Part of a small language model's weights.
Size: 15 layers, width 192, 6 heads of 32 (2 for keys and values), MLP 512 SwiGLU, vocabulary 1219, 6.15M parameters.
Architecture: rotary positions, biases on query, key and value, tied embeddings.
Training: a variant of Muon for these matrices, 219M tokens, 6672 steps.
MLP neurons of a small language model. Each row is named by its layer, matrix (gate and up: input weights) and neuron, and shows model dimensions 0-191. Each number is 128 + 24 x the weight over its row's rms, rounded and kept within 0 to 255. Numbers have three digits each. A neuron's up and down rows have the sign that makes its largest values positive.
After each neuron's rows is what it responds to, as a language model described it from the Wikipedia text at the highest values.

L3.gate110:113090102132151118128115139117076090163135127167076165139098147130153147108086127145106125112113167130108119125149116128136123113129122107126143133131130122136126163125103104167132149110152125123151131145097127082157176154079141080101109159106066142137116146125164109111111149153161112115117114149150131137167126126106137139160121137104143139156094099112125144143094115151164138111116165155127135136143152112114128137127136177091126166108130127096178108151097105150092137123130136148108113114184183148097107152129151087122134136173071178153126107120160154083149130144130132094
L3.up110:118129132128145127168125119126153105135111141121061089104105078096102127123119128094113142168121134139157091133142162115121118120121130090122148154115176077131160122137086174105152077096089144146106140150097173127151123152089118152141103109092124087132141119110142139128161183129154162109145123150137131082146111106125123132151108142128120106119136115088150159124136107107091088161123122104159093138156101139123126176153149111126124110163106109129101153135135117118120168115067147165110173133157116152174115148121134123122154091112118111099127108127151120161126149120090142090
The second piece of a word split after a lone capital at line starts (A-t, B-ed, O-n, B-ut), plus standalone "at" or "from" before a place.

L4.gate25:162128144128132082171118117162150166106119145114066104137106116121135089111097076131138106132131148117124132122088096130104133118137135089069114110098102158085095173113122135160095164143137116172144145131118121099144126124121103140116105134112133120128120139143106135110090176150137140077116106136084142126122167155114134124184117129115115112171128158112104125118147104098128150054132095091131119105151101103129136138141152101085152109077152099102144149080108120151087120155144118105143122074134144104107128098116133113164109136125152130093094131139127123118130107108130146141
L4.up25:122165107110111180093128126149142149144103151141133080125117111165200141140186195106159146151121131120109166153135146137117113126130130151135132124108132148113142172097125138142114163080134124147173137157078106134117122152115110143170137110090130149148116142176111168161108166091122177100126145175132142142094083126140137118138123103159119127149131129127106111135138152130139069107138121149086083099136116113099146128119109090107124115130128112111110122091144147118088094150111134127111101110101115118113127110141121102084102098142146109166149160086142132112127132166116133147
The "id" piece of "did" before "not", plus "to" after verbs and nouns, and "would", "not", "him" in narrative prose.

L11.gate105:101139158130181118146103157087143079113132128133148121117144110161157144131122082143145168159130151119099142091127115147121114070126117119139134143133140156113119124123128119140155147102157118159140129161122073113134137164116112132105151120158143161100131146116102118143114120157126140112115099124123082119089126135134142112119186139132163115144131126107121125046141147137146093110125135096107107121121118108114157134112075115107124143149094108136167101141108159137127132136124092126110121104134117143127140108139176158137159141099138094158026114103134144107104159081182116094
L11.up105:148121125130093125146089105096118173192117093111173115154141066093110160146159134136114160107136161170130132120129093138104111145100140139153119144119140120120134096128185125114097119144125132142104158119130128117164124126149107135134106089127156145087108106106111092136087136068142123106114122163118113134146109131098093173126087066108129160104095079102135123133134111132159139132140090127134133103159111133142155089133139136108148148152135124135112146102158124133075108112158128141109155134134104125099141105115098095118150114106140135098072089164159147156112147118151084131
Prepositions, or the final piece of a split one, that introduce a following noun phrase, especially among, through, in, with, to.

L11.gate463:125143107136117140138163067168175163104103140136115160121132180157087102112126122123088114084154121139137136094108145093178133135145116133152158104128095158146083091136149111151121111123138102115123113137160152161079130118108113159126119124172144123147129126149173129152137122136125132146155124121125181117105116144112111150132072132134145163108159147098152125111108082075138100101111116117136090103151082130111078130106123149144123139139051153133091096151108120081115118117132122129090124128131141087172153156142165134131134155101136130144146128125101133133125127152137156154
L11.up463:110151138165095139123109148171100147114123122132134181110112117151089117144139136088132131123130140121168172118064152111151150149098137133100139103124122117147130123175149133158131118091117130105162097115163129092121125130136121136164106121135126125154152153141140116117131074105124102123138140135103144207098100138124113096111111083133137077115153189142169127152085155106131144124116133149143126140157096139149136172126145172115099109138145132144128138133119099149079160112148163172173099109130121146142163136151147134175108154136170103108156161119152118136133132162111158098
Short word pieces inside or at the start of a word split into several tokens, often in tables and discography headers: Count-ry, k-eyboards, No-t-es.

L4.gate299:144131079156120166098124064119132172142113108135137134114116123142161103117136097147175121153135136130148108127131148111118108125171163120097097155131107150121106115156118105145157112121160135121095112138148181159128135105134100102123126175134148155098083121085132111140154065123128095154141152096196141091138148118108121123141107119106113114169136140147130144122109099109132151123143152121136119141080145152127141105126169128135142105140114131109102098126087191176137106100132121146136142093127112151107099060169089133126172114105165104132156108109121095125150136116134138110
L4.up299:160129169118164145130122137107128162148188170145116126137146160132112130128131118110156128113170148130085125174137120135133151141058114115159105111148110094145152115139091151130127125129139148154113153132111085119161097115125117098137100154128113137120101090169140074151113153122068104104111105122134168130125147166152089146137092133112134109080134113162111165138122159084142136116133132115132153146134108115152189083082117111105143116117107127114121119099115126116148106161140087155155152114109171140139059155125153130110122134140123114149113119070104146100131110140142139145
Word-final or middle pieces that finish a word split across tokens, such as assum-ing, contra-st, archit-ect, digit-al, serv-ing.

L11.gate125:139129117097099143126117091101130099111084136122116134119146113103109080100123121112153103141089172113148153136112128123124110157156132158108105159181132165153147081123136148129132148113159096164147186118144097134122122148099112135125124125134120123167114155177142128149141165169155141122158113116111155122136108131194122154109118177160143186134097138129148110121128139132159142079156166092110087135124129167127083133092153123145115123101117133140119069088100134119092117158109148097095146106133105113123132153123116116122137146117117148145165132114104085094150143087143171138
L11.up125:135111111124163083077139119100155140131108178126148135124113101148143114120122130080163128106153149133099135107103137118099156133157142137097105135172111141146115123099152099122122115133133081139127086172102142110121093145130156089139170132104118101142084145142169097131166156127161135159145077100134118119125074090107159093156083140128139158131159088137136131117129140148160070139109137112124144121108150137159104174118151106180124128127087092116128109120101174104136113136063172098117138106121134120160118118157144119133132143139096152154122104123126124137100113110129097108
Word-internal pieces such as Preced-ed (by), Tele-v-ision, rele-ased, and to/at opening towns, took, atoll; also standalone to, at, would.

L3.gate157:148108130172133111158134117107143131160116152162157160159135098118052111119112138132142120092125130100153103140094132146145110094112160133168129132131143117130097108141169120135115181106171136132153105120110108123161093162095100129136098107140130114139158098089124123160123121147119144085129110126127088121174133112137099181165083119132129128130162137166128127127146127149121158124125184139083125121069134157140150143161125111160118104092128093175155097118147186126121147129141136096102097128133102133130144151111123100118107114109179131151154147164076148143102124109141115146
L3.up157:201106145135146143114085149077133103105104132082146135077111104119122113092128116151117131122169131071172100076144168101134134080158098146153123149150105140151094102085147095106108111132076124134105135128148146167172152090128117132126135118151171157118159129153099143124131119093104134176140114151117154108135141136146160149144123134148136144171126131140147094094112140128141118170118145111145127085137128113113131119116108112147141154158161132112113140131121118114108132104142162164098100132114103150168130126084117147093100124118099144136101098157148121086098109100122105138
Word-internal pieces that complete a word begun by the previous token, most strongly "ong" in al-ong (along, alongside), also Alab-am-a, prof-ess-or, insp-ired.

L4.gate112:081150095155146153143153103160104106167118105094154120126154127150071122146113111082117118131109142094130115113157126131156129112112130112103135100135170128179173112127144113150113142082113102147158144156117136095075118143125077113134117140112129157103115157119146118134137119127124160145107107153095104146155104085119155166118151161111190103109116122145147165132108126098123136145139114107154128116104092148084129177110145126121112129115153061096130152153142102110125145117108182169141122115150128151135145120118177086104137132135159122129131139140116165161156161142106165102
L4.up112:150105144124115100105140138165115135145144143089091134125122120096103151118151151088080100082102144152126090153120137133096127120114113136149102150154173106142101101131150122148139143112125158140134096135187102105111136101160147132089093174169163140112113170127136117166164100107121108120116127118137138100098126092105139124116176144110116117111159152120129111114142126102138147155150109154087142073122078134110107123145150120132129142159144127123102086093132173155115129125095190141093106123163117135107144128100172133112117114192120117147137101139169106114146100120115088162
Short opening pieces of a word still being spelled, mostly "k" (killed, kept, keyboards, kg) or "orn" in "born", plus "a"/"an"/"he" after was/is or a comma.

L11.gate281:094118116124163121095091141148123113118125129155133138092122138151140145101170127087158136155148160151112101094140146159089097121097136110145112143149151110085128098132147122092150137141078128097107117129141123136102086131139180101136111101132151119106116192156086109116130099141080129126141150049146139130091112147125141104103159130069172116136096119142091121146117095123137135128127165175117108132155091162140138140100128086130166107117128143151113112166102173152105143098132138125093111135133113143122136097168125129133128100154093133175158131128133143121152139159107153124
L11.up281:122076147159134137131149143156157133096120076185133102106089093139158114185110109103090120148107126155122143102114136126099120124120099143139113122093120152073110128144121167128085164107117162143102130118174078124121137104100106116156133133140095131160126143125121101100161096149144159152157131059137120118122122115100099114128148083153120155142116151119111111125129104141128131147138110146159169092118125157088095109112114078138143108080127085126158122124124134132138165148085108114147140159157094138158109137104143121135159095167134148100122148140172109111133135153112143148
Suffixes like -ed, -ing, -ated, -s that finish a verb split into pieces, often before a preposition: mov-ed to, loc-ated at, liv-ing in.

L3.gate283:147105115147150127154132102144149097100150110091163127129160116122161162112128107115124113111107116156133128154125123131146115157124117093091103117113155126096081130082099150098116102094109123142152144124099109123118125145079144100099131133143140078151123105139119121142110159150141144139136115139123171079089143151161096118182117169173144122096086159129135143101163117078091130076135161138144131123102106153124096095157117146196163114114125122143119117103107145137107154107132110126187152140083134159119145108153077163132097156166128157112129107137132104087129112125128123125
L3.up283:128140098118132101087096136129115158119158098147124160138149162131183140110118131122110141105158104154146098117139101144121127147115112105126098139167142175117095146097142137092115117144083135125115146157159164162132149103119107154080088150166144118123155108164151180126118121120141111118110132125146117120130104154131141183163156146118105122116111175094120071119128178113105149108153152141145103137130111164095074098163116131133134102145100112148143123095104138146140120093129097132130139118127094120173115136128138145167099181161177157110125114133185120152099152137141117091
Final suffix token that completes a word split into pieces, such as loc-ation, procure-d, resid-ing, system-s, plus closing quotation marks after titles.

L4.gate374:110128166157166109134121119116087105157123133134182149177116109161127111134103116089113110168104148124139158081119131109101119145111140127117122111173099134105159102132103117170137132101148084091122111130091135123121133137146150153155092158121107133120092149140090100150171148109133116093067092127153148137117130114136112120134109096066108097142156124128129098164145132075127182144092150131114170137149111133127135094115127120120089144091093095126139108137158142121116125167143109141131145152097109123124127112125136149134137187145118111105082103119155150151170140118161157094
L4.up374:161117122146112156161106095096093149132135118134131141149123117134160131125142099137166094144103131128177128158128110165129112152119137124117094135160111168154130128152122143133130135167144164128143141096142124096146106099136135095130099132119080124104085105136106160085137121135136115047150096154151113121098147145127141123122162113139097062143126119097116111097097131166137117088125158138143130142168139104134134131108153122122099067134122162093098126081094108119168147147134137110150109124097132147156123130144122074127186132102137098134091114134092068121123158128126097161
Prepositions (in, from, on) right after participles such as based on, derived from, known from, plus suffixes finishing split words (indic-ated, simplif-ied, Grizzl-ies).

L3.gate376:164109147133117108128134113120135132141153146096125129091197115125130139178155092118129144078135142116117151119147089135093160117113126146092128125131119086139115132115095143126104122158171121115130121115095135121128115154117167156131130103113132149151119124113099096071110115129124132126140096139100132134128126121135135144186160140120173158135113105090160201142095149139123114115140114102117151106133106087139140098071166116089164140139086134095099123129111186136116121124150119150068089110101142149104142139173114137130093154166135120107117096124145115144110176112137096173
L3.up376:170118118185144144176113130100109150116111164126150182156105130131095114152115142137152121128145141131122135146085167102124093157123116116121164143131138151144127092123120107181142178082135110111105108149130092158141099123161147105137150108080100140109131085107135179137139107130109116134124114125135106124127135153107110113120073108114189119122117116102092141108086118121148134144109163110140147158124135091153116092169170127130112120150124137093123118147157103093159104100139096145144156127101146116069129162153139114143154164098116114128135103168138079093115125097099114112
Word-internal pieces like ound, and, ong, oup and amp, right after a one- or two-letter word-initial consonant token (F-ound, s-ong, gr-oup).

L11.gate262:132147107119156111154128097137115151127122161102163150098134126106121122112156107082094134151146129128079149101056193109121129118092144137108202125134137154094084136152109111100139147144134166127120174107137117134157106120109107147113132142143097138130108132128130087130101133111121090081152082097129146118141113130135152090108118147117156120146106095087113088143105159077129111145101122133159112106096165112123105112152165123105112108133140195090139154154116105129111113120113122122112108117118147110126177151146106109138140179157116171134124121134136120109144120117123074114
L11.up262:121120111173096175121140134130149141135148098150120150116112145095131155115167126105141119098136151144142162097115113139157111132137149087117164105153124112091108098122110149169091085101119131096088152102137098151134150090125119101170128139106101112050113142128111124094082133101117160085117103080125136136119148131138091159148125123096097134140131098149122118114143100141135098114115158120108130177078153097153154117140113104094126129142141113148174123113129187142139110162141166121088124155157114141162153130115135104099105123141155141129142095123109144122159097133166075121
Word-piece tokens in the middle of a word split into several fragments, such as ult in agriculture/faculty, ch in archbishop/teaching, il in facilitates.

L3.gate33:129125127096161135154168171127133139163097136154157156138147097164098150140150154072144116148149170112131148107122151127102090177116151127134109118156113098149137153102120129083142131149116117125095139183133130122111123126080119104111129154095133149136120114123112158084145152105100141112138122113145147094132117118117097101108127163102081121140122147145111112125107129097163088099171121118188105155082129132085114120146112122063089127117134129148120114144153167117110112150145086165131159121151141107114097094140138114141141187086124093118136080098154128144155129135117116122
L3.up33:152119125121106086150109109083112152140193097140100162151084138104120145126094128138117141152101150155101136164140119132141091112153114103147112101099115153108105144117139138128146141102090141113091128126146115185136133143122132105131111135147119098096116149144114075178151167164135124155111067136077104138113131123119092163110135185138107109116111174169107112119108145129132119127105118126146116161135119150114082092084047158117161091101121133150134089152124142140094113102142153118146153106151113111124129117151135129146151112125117136148078137107115117106149142148120152139
Word-final pieces that finish a longer word split into several tokens, above all "ep" in Joseph, also -ated, -es, -ical endings (located, animated, archaeological), and "such" before "as".